Part of a small language model's weights: MLP 3584 ReLU.
MLP neurons of a small language model. Each row is named by its layer, matrix (up: input weights) and neuron, and shows model dimensions 704-831. Each number is 128 + 32 x the weight over its row's rms, rounded and kept within 0 to 255.
Before each neuron's rows, "fires on" lists the tokens most often at its 100 highest values on Wikipedia text that the model never trained on.

fires on: ",", " the", " G", " H", "1", " December"
L6.up320 [ 51 156 124 142 127 163 154 105 174 138 120 154  91 132 155 103 132 108 132 153  76 148 129 184 128 123 117 136 114 101 146 187 148 143 127 110  96 163 188  56 140 164 149 193 113 127 111 145 113 138 151 173 130 200 119 142 116 134 129 124  96 148  89  92 125 105 183 155 147 120 143  75 135 163 100 152 136 158 117  91  71 160 129 134 106 103 155 121  55 123 115 145 125  92 162  97 159 129 165  98 132 146  62  86 150 139 136 110 144 132 171 180 162 110 178 152 129 171  68 142  85 112 125 144 112  77 195 106]

fires on: ","
L6.up224 [124 120 188 137 117 157 105 138 106 187 198 140 136 174 101 126 151 112 133 104 139 115 130 166  83 132  81 117  96 100 169 136 199  94 126 140 158 123 106 158 153 151 139  86 111  79 178 171 112 113 160 155 188 146 171 123 122 132 158 120  81  78 178 113 110 155 119 170 166 171  93 129  87  96  96  93 150 119 239  72  64 149 113  99 104  93 157 158 128 130  64 165 110 127 151  89 159  97 146  95 121 123 157  84  96  93  91 107 117 125 135  84  95 107  73 112  93 123 117 138 149 112 115 147 148  96 114 149]

fires on: " an", " the", " All", " New"
L6.up829 [129 163 157 130 196 118 159 107 130 182 113 143 154 158 142 121 171 104 167 125 115 127  80  95 135 170  90 110 151 152 165 113 155  99 169 142  91  97  95  96  96 110 152 110 165 163  93  85 156 194 176  86 159 162 143 146 101 140 169 187  72 149 133 113  70 166 129 142 152 103 150 101 141  78 116  82 147 147 109 119 103 102  85 111  74 192 110 126  86 170 148 148 128 140 113 118 116 110 120 103 159 140 113 132 191 141  93 146 160  83  61 184 136 126 183 146 180 141 141  66 155 136  98 176 138 138 130 187]

fires on: ",", "s"
L6.up1902 [120  98 187 176 151 113 162 132 180 150 110 179 144  90 155 154  87 105  97 168  86 149 125 116 115 157 123 160 122 134 114 129 112 101 182 118  90 160 125 148 102 141 141 149 164 139 118 179 128 141 165 111 143 101 138 156 119 129 224  93 102 128 153 137  97  99 112 106  88 126 138 115 133  57 161 108 119 135 118  82  75 156 102 204  75 113 136 144 113 153 188 139 178 132 129 174 188 122 115 138 109 130  65 162 137 155 140 120 157 116 168 132 218 202  82  92 134 108 128 113 140 140 127 113 111 156 125 129]

fires on: "U", " U", " student", " Pro"
L6.up798 [119 115 169 147 133 150 170 118  83 151 131 100 186 101 112 128 191 156 146 141 125 157  51 139  93 148 125 185 151 170 105 147 118  23  83 195  80 104 104 177 139 125  85 119 102  93 179 158 111 176 154 174  78 149 121  98 110 147 117 139 176 160 112 118 126 117 116 147 128  87 130  64 143 142 120 103 148  98 145 157 155  84 107 183 148  88 137 128 124  81 166 121 157 149  91 128  89  86 108 123 135  64 109  83 148 128 140 139 177 192 147 164 187 102  90 119 138 130 132 159 128  79 125  85 164 126 110 130]

fires on: " well", " to", " on", " out", " instead", " I"
L6.up65 [107 179 110 135 101 107 165 180 167 112 177 210 120 174  97 112 175 127 147 107 175 154 141 109 173 176 167 135 111 131 136 126 135 148 160 176 132 182 110 126 123 100 122  75 162 142 109 156 142 129 141 170  73 192 163 134 126 177 112 129 153 138 106 111 115 118 101 120 159 152 134 123  86 133 171 175  88 117 202 122  90  95 147 168 153  98 100 140 113 166 173  85 156 119 109  82 114 122 110 145  28 126  85 132 135 106 114 176 114 165  43  97 156 145  63  78 112 136  83 101 120  98 146 124 157 131 137 130]

fires on: " the", " as", " an", " to", " a"
L6.up3350 [155  91 131 109  66  95 119 146 126  93 129  91 131 151 100 101 142 123 112 128 134 139 161 142  74 180 122  60 121 198 109 142 150  87 152 115  75 143 100 115  84 134 105 124 158 102 230 122 136 127 125 133 124 186 107 178 131 145 159  99 160 239 159 199 118 114 157 169 138 152 162 119 118 189 168 138 150 178 110 126 193 105  64 111 113 180  79 114 163 134  53 169 171 147 124 119 118 118 111 123 168 126 125 171 132  98 107 121 144  98 125 135 121  93 115 140 119  99 135 140 150 129 149  95 139 162 166 125]

fires on: " |", " by", " to", " on", "ig", " at"
L6.up1804 [119 139 112 152 165  96 117  62 135  64  99 113 161 143 123 146 142 184 112 117 159 173 152  75  98 115 116  97 137  94 127 136  88 147 160 134 121 126 115  60 118 109 133 149  98 156 126 186 165 104 193  73 140 132  81 114 118 135 160 119  75  92 114 110 114 157 126 157  66 150 176 129  89 158 154 164 152 104 105 122  77  82 152 104  83  90  65 136  86 179 137 132 134 129 167 123 125 129 135 143 196 145 110 202 172 146 139 177 136 135 141 127 120 112 139 149 135 159  92 131 111 149 135  97 136 116  89 131]

fires on: " from", " of", " to", " at", ":", " as"
L6.up2298 [120  85 109 125 171 114 186 147 140 128 121 120  73 176 125 131 144  94 116  63 139 139 164 121 129  79 118  91 143 145 113 148 141 186 179 183  42 115 150 116  73 147 143 106 165  98 176  93  92 127 161 116 182 155 187 133  89 148 133 104 149 110 162  97 142 120  86 108 104 181 130  78 131  78  43 115 110 137 151 144 140 118 138 115 114 117 152 100 170 136 136 154 154 146  64 122 138 182 148 138 151  86 168  53  99 110 129  99 120 142  96  99 113  80 142  94 101 141 137 122 140 135 165 136  90 167 119 117]

fires on: " to", " for", " from", " on"
L6.up1750 [136 167 184 134 105 100 167 139 158 130 184 102 139 143 137  84 126 146 117 109 111 138 147  98 131 165 140 138 127  85  86 184 188 143 136 161 124 181 106 137 106 129 174 123  91 151 103 129 136 147 185 127  82 111 162 114 204 133 168 140 156 148 120 131 109  99 164 109 193 143 137 111 103 146 132  88 184 172  99 117  94 121 128  94 165 158 171 154 113  78 218 123 144 115 131  88 161 106 119 100 120  86 148 100 152  73  93 108 109 146 124 127 117 115  96 163  38 140 154 125 132  91 156 146  91 118 173 140]

fires on: " San", " C", "an", " c", " con"
L6.up2102 [119 150  91 130 121 113 129 163 112 137  82 102 139 123 118 122 129 143 118 182 122 121 138  86 126 135 116 128  76 110 111  88 110 110 108 189 141 149 109 164 161 148 107 140 113 205 176 187 165  76 187 171 120  36  84 147 158 139 108 107 205 141 117 156 145  76 147 143 112  97  92 170 170 162 134 112 116  75 169  61 168  94 101  84 135 145 214  94 123 117  95  86 124 127 150 159  80 108 108 150 131 119 127  93 116  95  81 159 133 155 143 154 124  78 195 137 126 168 113 133  88 117 122  98 132 139 128 173]

fires on: " at", " under", " on", " the", "j"
L6.up333 [111 187 103  94 157 123  97 103  83  98 138 153 128 115 132 116 185 144 121 106 123 141 136 117 149 154  82 156 100 142 142  67 183 160 165 154 104 114 104 105 120 170  83 132 132 149  93 149 115 130 186 147 120  98 171  91 172 148  95 119 102 128 128 136 151 129 123 144 102 151 176 167 122 167 143  84 170 155 123 140 133 111 140  82 129 157  72  99 165 161 134 149  94 110 121 122 104 169 174  79 172 111 113 158 100 135 156 147 129 110 161 120 179  55 139 152 142 146 127 102 121 108 125 125 129  96  89 137]

fires on: ",", " was", " as", " (", " former", " |"
L6.up2828 [123 156  84 145 137 129 150  90 171  84 116  68 169  88 143  96 156 151 122 130 124 103 107 138 173 118 149 124 128 135 119 147  79 176 165 196 152  96 125 115  79 132  18 183 107 175 154 104  91 146 137 164 127 125  96 126 107  97 155 105 129 184 133  66 114 171 111 147  87 177 136  84 153 140 104 102 180 150 106 124 114  92 133 151 139 178 117 104 164 153  88 101  83 123 103  91 138 112 104 100 125  93 125  89 117 102 159 177 142  80 180  99 128 121  81 177 147 152 160  92 146 131 108 165 114 112 115 128]

fires on: " and", ",", "ay", " or", "l"
L6.up1903 [157 160 120 190 177 174  71 145 111 125 139 145 108 143 111 158  94 128  94 134 161 160 160 110 162 157 161 138 118 153 134 118 144  77 138 158 142 153 101  97 200 134 136 112 109  87 147  67 148 114 194  72 106  81  73  60  97 121 127 142 113 126 163 169 130 141 152 147 155 151 117 135 121 161 150 112 118  98 110 164  94 147 174 121 156 171 108 136 115 151 128 140 138 148 124  80 112  94 127 168 154 130 161 151  90 126 119 152 127 127 151 147 108 120 205  96 105 126 135 147  95 121 123 181 122 117 111 148]

fires on: " |", ",", " a"
L6.up1260 [ 85 139 122 102 144  91 178 145 146 109 157 129 136 118  72  99  79 158 198 117 132 129 141 132 164 149 113  52 131 127 137 149 160 134 141 105 125 125 125 135 158 102 130 119 115 125 109 136 151 122  83 194 110 147 120  91  97 167 136 124 129 162 116 133 115  71 149 110  93 148 104  89  98 171 140 113 174 154 151 132 128  94  90 143 148 119  92 117 103 134 180 134 129 159  96 120 172  63 161 109 119 124 177 131 164 149 106 146 166 111 144  91 175 121 183 164 110 138 124 146 123 163 153 179  98  58 148 111]

fires on: " the", " in", " to", " on", " of", " at"
L6.up648 [ 51 121 171 155 155  94  86 148 112 102 141 159 142 137  48 140 138 165  80  91 126 106 143 132 132  90  83 107 152 187  97 132 142 130 113 137 146  76 108 124  86 151 155 165  83  62 101  66 140 105 133 114  69 111 120 127 105 167 123  95 107 175 188 135  77 108 128 138 137 116 129 127 168 134 108 111 103  95 183 125 199 140 147 120 147 128 148 125 115 106 140 141 140 181 126 143  74 195 170 182 158 103  86  93  85 143 118 131 146 153 153 110 136 128 114 128 109  82 153 123 103 105 145 156 164 134 153 148]

fires on: " of", " to", " and", "1", ",", "h"
L6.up3311 [145  98 123  90 155  90 123 169 105 148 119 164 136 126 179 154  71 148 196 126 157 140 101  87 153  95 115 150 101  77 132 130 121 152 140 139 144 100 169 122  96 134 188  99  96  97 202 175 181 139 158 132 102 137 139 165 109 164 137  86 120 102  94 106 125  95 199 119 131 141 159 125 151 147 127  56  84 146  99 129 133 153 179 125  85 224  82 149 151 167 117 106 156  81 148 117 115 156 154 168 108 177 166 137 136 110 129 128  54 131 109 178 122 121 120 177 127 170 114 156 167 154 122 120 116  92 168 200]

fires on: ",", ".", ")", ";"
L6.up375 [ 88 151 112 112 114 115 100 162 103 152 124 124  66 132 117  76 127 106 188 156 135 139 110 113 153 131  61  82  93 142 136  83 172  65 115  80  74 123 133 168 194  94 106  93 154  72 144 121 139  96 163 183 167 175 140  93 109 175 127 103 100 112 154  88 109 125 116 150 133 179 125 148 144 103 127 155  80 131 159  94 145 106 137 104 101  75 183 120  99 164 124 143 146 141 127 137  92  73 145 115 137 121 134 138 182 113 112 144 130  36 100  95  60  77  79 113  66 128 179 119 135 144 157 171 124  95 115 150]

fires on: ",", " |\n", "."
L6.up3225 [133 146 211 120 161 170 107 157 154 139 111 132 106 148 104 100 119  73 125 152 169 114 104 152 189 161  61 145  99 174 118 175 195  77 117 164 136 112 149 114 176 126 131  62 121 112 148 145 125 170 124  87 207  85 114 118 126 126 156 151  89 126 127  94 177 160 123  90 142 169 108 118 128  99 111 119  68 148 195  39 144 209  73 138  94 108 126  59 137 148 137 144 188  88 159 120 183 110 105 126 198 135 179 107 161 108  80 168 145 122 158 102 165  89 109 159 126 129 162 142 123 110 161 115 159 112 144 143]

fires on: " to", " that", " not", " also", " of"
L6.up2969 [148 106  97 124 162  89 107 168 153 160 118  98  86 109 116 132  97 120 159 146  95 123 109 103 135 130 132 126 140 196 163 127 118 150 126 110 114  65 165 136 145 104 169 136 135 162 152 163 118 103 143 134  72 188 133 113 177 147  83  83 184 133 113  90 177 115  84  99 115 141 160 115 158 179  98 164 123 137 152 128 108 196 146 152 114 196 135 124 136 123 104 122 132  89 139 173 119 148 180 137 155 125 138 160  84 117 126  68 166 184 160 142 194 147 154 100 132 133 123 101 194 121 152  57 157 175 161 124]

fires on: " as", " into", ":\n", " follows", ","
L6.up2515 [100 133 180 101  84 129 162 173 137 145 152 124 136 163 125 130  93  82 176  93 115 139 109 131 121 133 122  98 115  90 141 144  63 153 155 175 163 112 183 152  75 142 169 161 169  81  91 128 100  59 136 125 112 133 115 113 128 163 130 115 110 121 118 162 146 101 155  46 131  90 120  46 173 144 148 133 112 177 124 106 128  99  91 151  59  88 113 145  85 107 188 147 120 107 121  96 141 111 111 162 129  95 173 137 131 157  86 135 136 110 176 174 166 141  92 109 153 126 102 167 153 139 173 146 170 113 132 110]

fires on: " ", "0", "1", "2", " none", " |"
L6.up1234 [181 134 164 139  34 111 155 138 130  95 156 116 139  97 165 148 157  95 124 133  92 173 131 146 150 106  64 171 133 167  94 101 114 143 147 116 158  42 180 184 122  86 126 140 142 185 124 138 131  92 144  88 184  78 155 128 178 119 109  92 116 180 110 120 147 130 111  64 121  92 143 120 206 109 193  90 134 165 159 169 205 176  90 164  92 130 172 118 145 143 126 153 117 160 135 181 142 120 135  91 143 124 153 133  97 198 165  92 149  89 189 129 148 186  54 145  91  90 116 145 159 181 120 171 122 170 106 145]

fires on: ",", ";", " |", " ", "_", " ;"
L6.up981 [170 130 122 138 113 115 139 132 152 136 160 134 115  78 175 133 102 146  96 169 131 118 148 140 156 122 155  72  75 148 132  86 131 102 178 125  47  76 114 140 154 127 138  91  84 108  80 143 125 117 140 119 179  88 154 161 124 172 150 104 120 133 134 122  82 135 148 122 118 144 105 109  86  42 156 138 113 126 186 183 178 121 155 173  86 123 170 166 146 149  27 126  95 140 204  78 178 107 169 139 123  48 111  99 125 211 127  74 108  90 152 145 121 155 102 102 149 138  99 147 130 128 163 108 155 162  45 135]

fires on: " the", " \"", " its", "'s", " of"
L6.up955 [136 138 127 174 124  90 129 212 112 148 102 118 161 132 113  76 136 156  99 114 124  82 104 135  71 100 132 132 130 156 107 161 163 131 195 210 138 126 128 135  84 191 145  89 145 123 145 156 110  77 172  88 125  90 146 130 112 126  68 149 149  92 193 147 108 128 130 146 158 122 141 107 168  93 163 134 151 115 167  78 170 107 137 142 107 124 160 123  92  65 142  94 125 165 114 120 170 113 107 109 147 129  99 175 134  83  62  86  85 154  85 110 127 138 101  78 139 112 104 100 101 129 112 134 122 171 176 102]

fires on: " ", "–", "0", "200"
L6.up1642 [145  72 151 179 133  72 108 140 162 110 201 139 117 126 114 183 115 160 106 126 166 172 206 110 117  94 192 129  83 109 150  85  61  70 161 126 139 135 170 106 105 155 109 159 140 157  76 135 150 117 118 170  95  74 135  74 159 110 172 111 123 144 113 137  94 139 144  97 114 154 145 147 143  96 150 125 131 134  82 142 141 128 203 149  94 153 111 140 133 116 106 142 154 171 131 108 159 141 158 144 156  76 147 125 137 117 108 116 159 130  97 170 142 153 142 133 156 109 122 155 106 145 120  99 173  70 101 117]

fires on: ".", ",", " -", "l", "\n", " in"
L6.up1348 [120 152 192 166 164 142 132 160 124  46 116 127 127  97 125  99 124 120 135 122  61 133 148 137 103 103 151 138 156 145 156  99  76  94 138 184 132 139 137 177 101  95  90 166  85 149 116 119 107 102 162 206  99 101 113  73 100  89  95 117  74 159 163  58  51 105 158  87 104 104 122  66 127 100  99 141 104 184  89  90 131  71  95 149 132 101 108 129 164 149 173 113  82 148 134 141 135  95  87 135 173 189 107  77 136 129 100 128 153  85 128 137 146  83 171 135 100 144  71  89 130 219 145  83 137 154  95  92]

fires on: " |", ".", " and", " or", " to"
L6.up906 [162 157 169 135 138 133 150 174 156 155  93 122 111  97 143  85 123 151 167 133 200 138  96 140 124 175 132 139  96 109  96 169  90  69 168 157 130 125 167 116 138 118 168  90 133  74 127 209 121 134 123 117 163 128 195 137 149 104 118 178 156 124 113 132 116  77 129 131 125 146 105  88  71  68 116 101  98 126 174 145 149 116 126  81 105 203 123 156  85 140 143 144  98 178 132 145 121 153 160 196 153 135 107 108 129 132 173 137  75 105 144 120 135 125 170  88  67 146 157  48 134  87 123  78 129 112  80 136]

fires on: " and", " that", " to", " would", ","
L6.up1146 [133 145 161 134 163 103 129 165 154 162 206 127 157 110 155 132 124 151 189 105 108  80  74 140 143 155 100  99 144 162 111 182 137 112 145 136 118 112 108 142 107 160 143 168 131 154 179 123  81  92 170 136  52 164 156 112 165 132 155 143 114  76 140 127 111 111 134  84 173 112  73 162 161 142 155 166 125 117  77 133  90 156  64 133 170 171  83 118  83 105 171 107 169 134 137 119 172 159 163 152 167 125 149 128 168 111 151 116 104 128 162 127 134 121 119 125 177  99 157 111 110 143 143 125 131 126  86  88]

fires on: " ", "1", " |", "0", "2", "Y"
L6.up1567 [138 103 183 132 129 107 145 169  48  72 154 228  56 131 130 119 174 126 122 143 151 103 108 137 139 160 175 153  81 133 112  79 134 156 148  95 130  67 155 122 111 141 157  98 122 121  63 123 138 123 158 114  96 132 139 113 156 135 126 137 102 118 148 105 122 184 125 115 207 137 157 124 158  52 122 129  36 104 143 181 141 122 170 157 114 220 136 166 132 108  94 168 104 167  95 116 152 144  96  96 106 136 157  96 123  87 136  85 144 128 124 112 124 103 109 135  69 117 115  98 103 161 189 184  94 132  83 150]

fires on: " \"", " (", " inter", "re", "—"
L6.up2719 [107  98 117 135 128 110 143  98 165 115 215 126 170 142 124 100 116 106 119 147  99 129 120 101 179 147 127 102 125 151 131 144 172 154  98 148 146 140 151 135 143 126  88 107 118  53 188 126  39 118 102  88  85  78 172 124 149 151 128 117 146 151  96 172 146 115  98 191 118 148 143 149 137 118 149 117  91 143 152  67 176 134  83 186 144 163 112  67  89 140 138 138 138 148 174 114 164 101  82 229 198 164 113 141 125 100 109 114 171 118  82 127 135 196  67 194 121 122  92 107  52 125 130  70 143 137 117 106]

fires on: " the", " The", " a", " A", " as", ","
L6.up3263 [ 93 144 138 163  93 122 158 166  90 157  86 118 118 129 196 118 166 132 125  70 115 161 155 166 128 127 141 107  89 104  87 118 172 129 173 114 155 129  84 121 103 102 114 124 117 120 126 126 153 108 161 137 137 129  86 110  91 145 169 127 129 164 185 111  97  65  87 159 134 108 101 138 107 146 107  94 124 118  86 108 113 182 104 107 115 126 141 108 117 113  95 156 143 178 113  70 123 144 124 153 118 103 154 140 120  91 102  83 122 140 108 136 113  19  88  92 100 174 137 194 141 133 124 139 107 126 149 132]

fires on: ",", ")"
L6.up579 [ 90 131 168 153 156  62 134 129 151 128 125 170 118 129 134 144 168 134 128 166 121  80 104 154 100  77 139  99 107 138 189 103 139  77 110 169  98 107 115 151 136 185 129  97  79 104 134 178 120  40 156  62 123 118 177 101 109  98 118 115 103 106 162 128 120 116 117 165 139 143 138 104 107  70 132  93 124 111 210 166 112 110 121 116  53  96 167 119  88 137  98 111  67 124 138 112 152 164 130  91  88 139 154 125  94  59 122 124 106 130 158 108 135 150 120  74  86 197  70 156 167 149 133 155 153  75 137 136]

fires on: " (", "—", "/", "(", " \"", "{"
L6.up1709 [ 91  93  88  68  99 139 136  84  75 191  95 154 146 142  87  96 169 134 185 141 109 146 141 165 211 119  87 214 162 102 100 107 150 191 128 156 126 135 169 128 134 176 112 121 141 102 156 105  77 119 120  88 106 133 183 198 147 148 153 147 139  96 100 137 171 124 134 151  95 117  74 185 100  91 111 135  99 100 110  88 164 121 121 141 161  86 169 153 106 120 127 136 139 105  89 121 154 214 134 123 180 144 154  94 103 126 122 148 107 159  80 106 161 133 146  90 104 111 146 139  78 171 127  96 167 124 187 146]

fires on: ",", " in", " of"
L6.up3434 [104 189 133  97 167 107  78 113 139 172  92 189 130 102 162 116 143 105 126  97 173 115 164 139 160 158  75 116 149 142 183 146 152 141 134 100 138  96 143 107 137 165 143 108 106 169 133 145 116  91 124 125 185 135 147  64 118 106 137 104  99 168 198 134 148 104  67 142 143 114 151 129 146 141 159 166 144 177  53 141 141 147 176 106 120 113 167  99 119 120  67 131 151 161 163 126 105 152 172 121 105  70 129 155 128 167 157  78  99 181 122  79 112 133 147 124 158 116 157  56  82 112 167  93 114 124  50 146]

fires on: ",", " in", " to", " and", " by"
L6.up696 [ 71 189 125 126 134 135 181 157 121 100 107 144 146  91 124 118 165 179 150 136 115 115 153 118 129 160 134 132 138 137 113 129 129 180 147 144 111  90 138 131 118 137 147  92  87 133 130 118 130 107 144 132 162 125 171  92 108  56 128  66 148 147  95 128 109 106 188  93 119 150 109 129  95 149 152  68  89  86  97 190 152 171 141 169 216 135  87 162 149 114 164 117 150 108 179 163 196 148 146 134 116 126 131  99 142 147  90  90  97 106  49 127 132 133  99 130 110  87 165 118 163 132 125  78 177 131 110 142]

fires on: ",", ".", " ;", ")", " ."
L6.up1441 [ 92 128 140  96 107 170 177 141 131 142 115 157 192 191 103  97 115 133 161 128  53  89 148 158 176 167 119 155  99  87 130 139 157  49  99 185 153 171 161 133 167 121 139 119 130  92 108 144  39 151 179 128 118 111  99  90 102 129 111 179  91 104 128 109 137 130 126 143 132 167 117  80  94  75 120 188  72 160 109 136  73 111  83 182  93  93 114 104  54 164 104 131 130 157 134 142 164 124 155 127 157 155  95 133 133 110 116 144 126 173 124 121  70 190 132  84 159  96 145 164 142 135 175 161 180 146  64 125]

fires on: ",", ".", " and"
L6.up2663 [ 69 155 156 138 126 181 192 131 128 109 100 133  93 141 129 155  98 149 179 106  85 162 163 138 152 126 129 151 120 132 126 158  78 116 121 155  77 143 145 103 133 151 108 132 147 117 107 167  96  92 111 115 114 102 185 171  96 161 168 111 128 154  70  46 104  93 154 117 148 111 131  93 124  81 116 156  53 101 135 121 142  92 106 115 113 132 109 138 109 123 177 107 123 125 151 124 162 170  99 134 128  99 117  66 158  94 138 157 123 111 132 115  92 115 165  91  96 106  88 140 159 144 161  79 141  83 101 109]

fires on: " the", ".", ",", " °", " ("
L6.up3368 [ 53 172 157 132 123 127 124 169 101 162 114  82 138 146 119 109 137 151 176 185 145 145 131 107 167 175  87 142  95 173 175 167 172 113 143 121 114 175 127 110 123 179 161 101 156 114 139  90  89 112 117  77 150  60 153  80 109 172 130  98 108 135 120 107 124 141 141 151 123 161 143  57  88  75 158 160 127 124  92  60 166 142 121 101 123 173 157 180 119 165 144 152 189  77 166 116 101 159 143  59 146 166 167 108 116 123 128 104 175 146 108 149 193 125 141 118 117 106 102 190 148 168 141  90  93  57 187  98]

fires on: " M", " H", " R", ",", " and", " C"
L6.up2192 [147 149  40  69 184 144 128  84  92  96 105  70 158  75 176 113 121  83 153 157 162 143 137 161 173  84 193 152 119 144 123 123 115 153 223 139 101 132  88  65 153 100 105 115 192 126 168 109  83 150 146 128  91  93  45 140 110 112 104 140 151 129 136 148 108 134 165 153 160 159  75 105 146 106 115  66 164 142 105 188 150 127 173 122 125 131 144 100 104 189 141 122  79 160 105  89 103 175  93  89 142  50  98 172 104 127 100  78 147 173 151 105 109 134 182  94 131 165 164 125 131 169 148 135  96  92 129 107]

fires on: " in", " a", " by", " Ref", " |", ")\n"
L6.up2147 [169 118 123 155 118 159 129 121 186  78 118 115 143  59 154  54 145 115 173 157 182 118 144 136 154  71 149 114  65 150  58 126 148 111 120 150 108 125 125 149 145 146 133 137  54 110 146 124 142 113 131 119  98 104 134 134  77 111  73  70 164 113 139 100 135 141 171  79 136 134  81 151 146 150 167 116 172 197 135 141 178 127 127 166 115  80 149  50 138 105  89 176 144 226 143 155 127 152 125  57 195 161 147 184 127 170 183 148 142  65 155 100 131 154 122 103 134 147 110 194 155 147 146 159 113  63 140 105]

fires on: ",", " as", " is", " called", " was"
L6.up1574 [ 95 198  95 178  47 133 144 118 148 143 141  79 104 141 141  54 162 158 119 135 157 109 160 156 130 152 127 121  94  88 134 173 108 160 154 173 135 151 137 117 113 180 136 139 118 188 174 143 114 157  98 131 121 145 133 116  76 122 152  76 142 141 117 148  79 143 164  56 160  63 124  23  97 140 131 115 158  88 164 102 123 141 163 129  44 161 137 141 117  95 136 141 163 176 126 151 108 120  78 162 152  66 171 150 163 135 168 158  90  96 129  97 125  97  80 113 105 147 166 102 171  87  86 153 149 138 180 111]

fires on: " on", " at", " of", " in", " by", " million"
L6.up1994 [124 157 145 106 127 111 106 125 132 100  96  86  82  97 102 170 146  70 120 143 140 117 162 143 163 191 140 103 107 147 182 124  92 233 132 112 138  76 127 168 134  67 188 135 113 105 103 136 175 103  86 112 127 121 143 130 119 111 155 178 164 126 176  58 174 148 171 168 134 190 121 175 155 157 211 137 159 127  79  94 150 162 112 104 196 151 153 121  85 119  53 175 175 135 171 137 114 179 180 103 161 172 163  69 164 184  97  84 104 139 146 102 103 125 138  81 126 158 149 111  99 122  95  84 138 133  83  83]

fires on: " the", " as", " a", " to", "ly"
L6.up3374 [ 76 154 137 113 112 110 143 134 116  99 159 158 170 184 226 107 138 146  89 138  81 143 103 185 107  99 163 122 116 148 111 132 124 162 166 143 133 121 136 120  70 145 170 120 142 136  76 104 175 159 162 143 121 172 119 113 153 140  95  83 127 153 149  78 112 154 141 174 113 133 189 154 142  64  85 134 125 128  92 112 106 175  69 127  88 170  67 136 140 144 135  26 121 127 147 120 129 187 122  94 136  90 127  92 111  87  88 108 117 102 101 126 113  89 168 153  96 102 134 154  90 187 109  96 186  39 139 129]

fires on: " to", " from", " and", "0", "–"
L6.up2046 [150 112 180 138 103 150  83 119 113 138  99 137 130 127 144 159 115 151 141 117 127 167 157 199 167 133 154 158 132  55 130 136 169 121 137 151 123  52 180 118 185  58 130 141 120 107 141 162 103 153 129 128 104 127 141  93 128 129 127  82 109 177 137 136 118 182 150 114 121 154 101 123 147 126 154  95 104  76  83  97 179 116 177 176 118 144 126 154  99 122 102 171  82 112 165 122 114 125 176 167 110  61 149 135 171 177 103 130  73 120 139 128  97 144 185 164 130 101 131  98 126 174 135 140 156 131 135 120]

fires on: " of", "ro", ","
L6.up1982 [ 97  44 210  91 155  81 191 100 127  85 125 123 139 145 167 141 125 127 122 135  69 143  65 101 172 117 109 124 103 141  98  92 127  36 156 167 102  87 122 108  96 108 125 131  71  85 104 119 116 116 169 122 101 187 123 120 101 137 178  82 119 107 128 143 135  67 123 137 133 139 145 112 156 134 107 170 148  99 135 129 102 139 126 124 132 178 116 144  70 130 160 134 143 170 121  95 171 122 134 103 126 122 150 122 115 105 120 130 107  73 144 205 135 109 114 122 112  76 137 141 136  75 144 164 115  99 160 165]

fires on: " of", " the", " each", " as", " per"
L6.up2520 [140 172  34 103 176 135 163 112 103 124 142 176 156 122 171 121 101  95 136  87 184 186 152 151 132 123  90 137  90 148 104 153 133 153 135 168 145 165 116 200 117 193 133 147 120 119 145  97 189 169 150 121 105 176  78 210 126 161 131  97 131  56 130 137 188  99 123 167  96 129 120 109 149  52 151 171 125 124 182 145 108 178 133 117 173  94 132 108 177 168  60 100 150 111  85 109 149 167 162 115 183 127 135  90 133 117  94 134 137 102 120 139 132 150 163 165 121 114 225 173 108 152 161 102 106 159 147 141]

fires on: " a", " |\n", " |", " ."
L6.up3221 [134 125 176  74  86 181 130  93 162  96 117 125 126  51 114 129 106 100 110 164 139 123 103 111  77  81 186 167  81 129  44 159 183  58 131 114 183 162  92 183 151 128 163  99  73 140 120 114 214  94 142  92  98  97 167 121  77 203 182 101 110 138 121 120 109  85  97 134 104 144 125 145 190 133  77 202 118 193 179 100 132 154  85 100 147 146  97 151 146 102 149 131 118 112 106 161 140 182 195 145 180  94 157 101 127 144 132 169 150 178  80  84  98 141  95 130 125 152 125 117 118 120 167 113 117 132 115 108]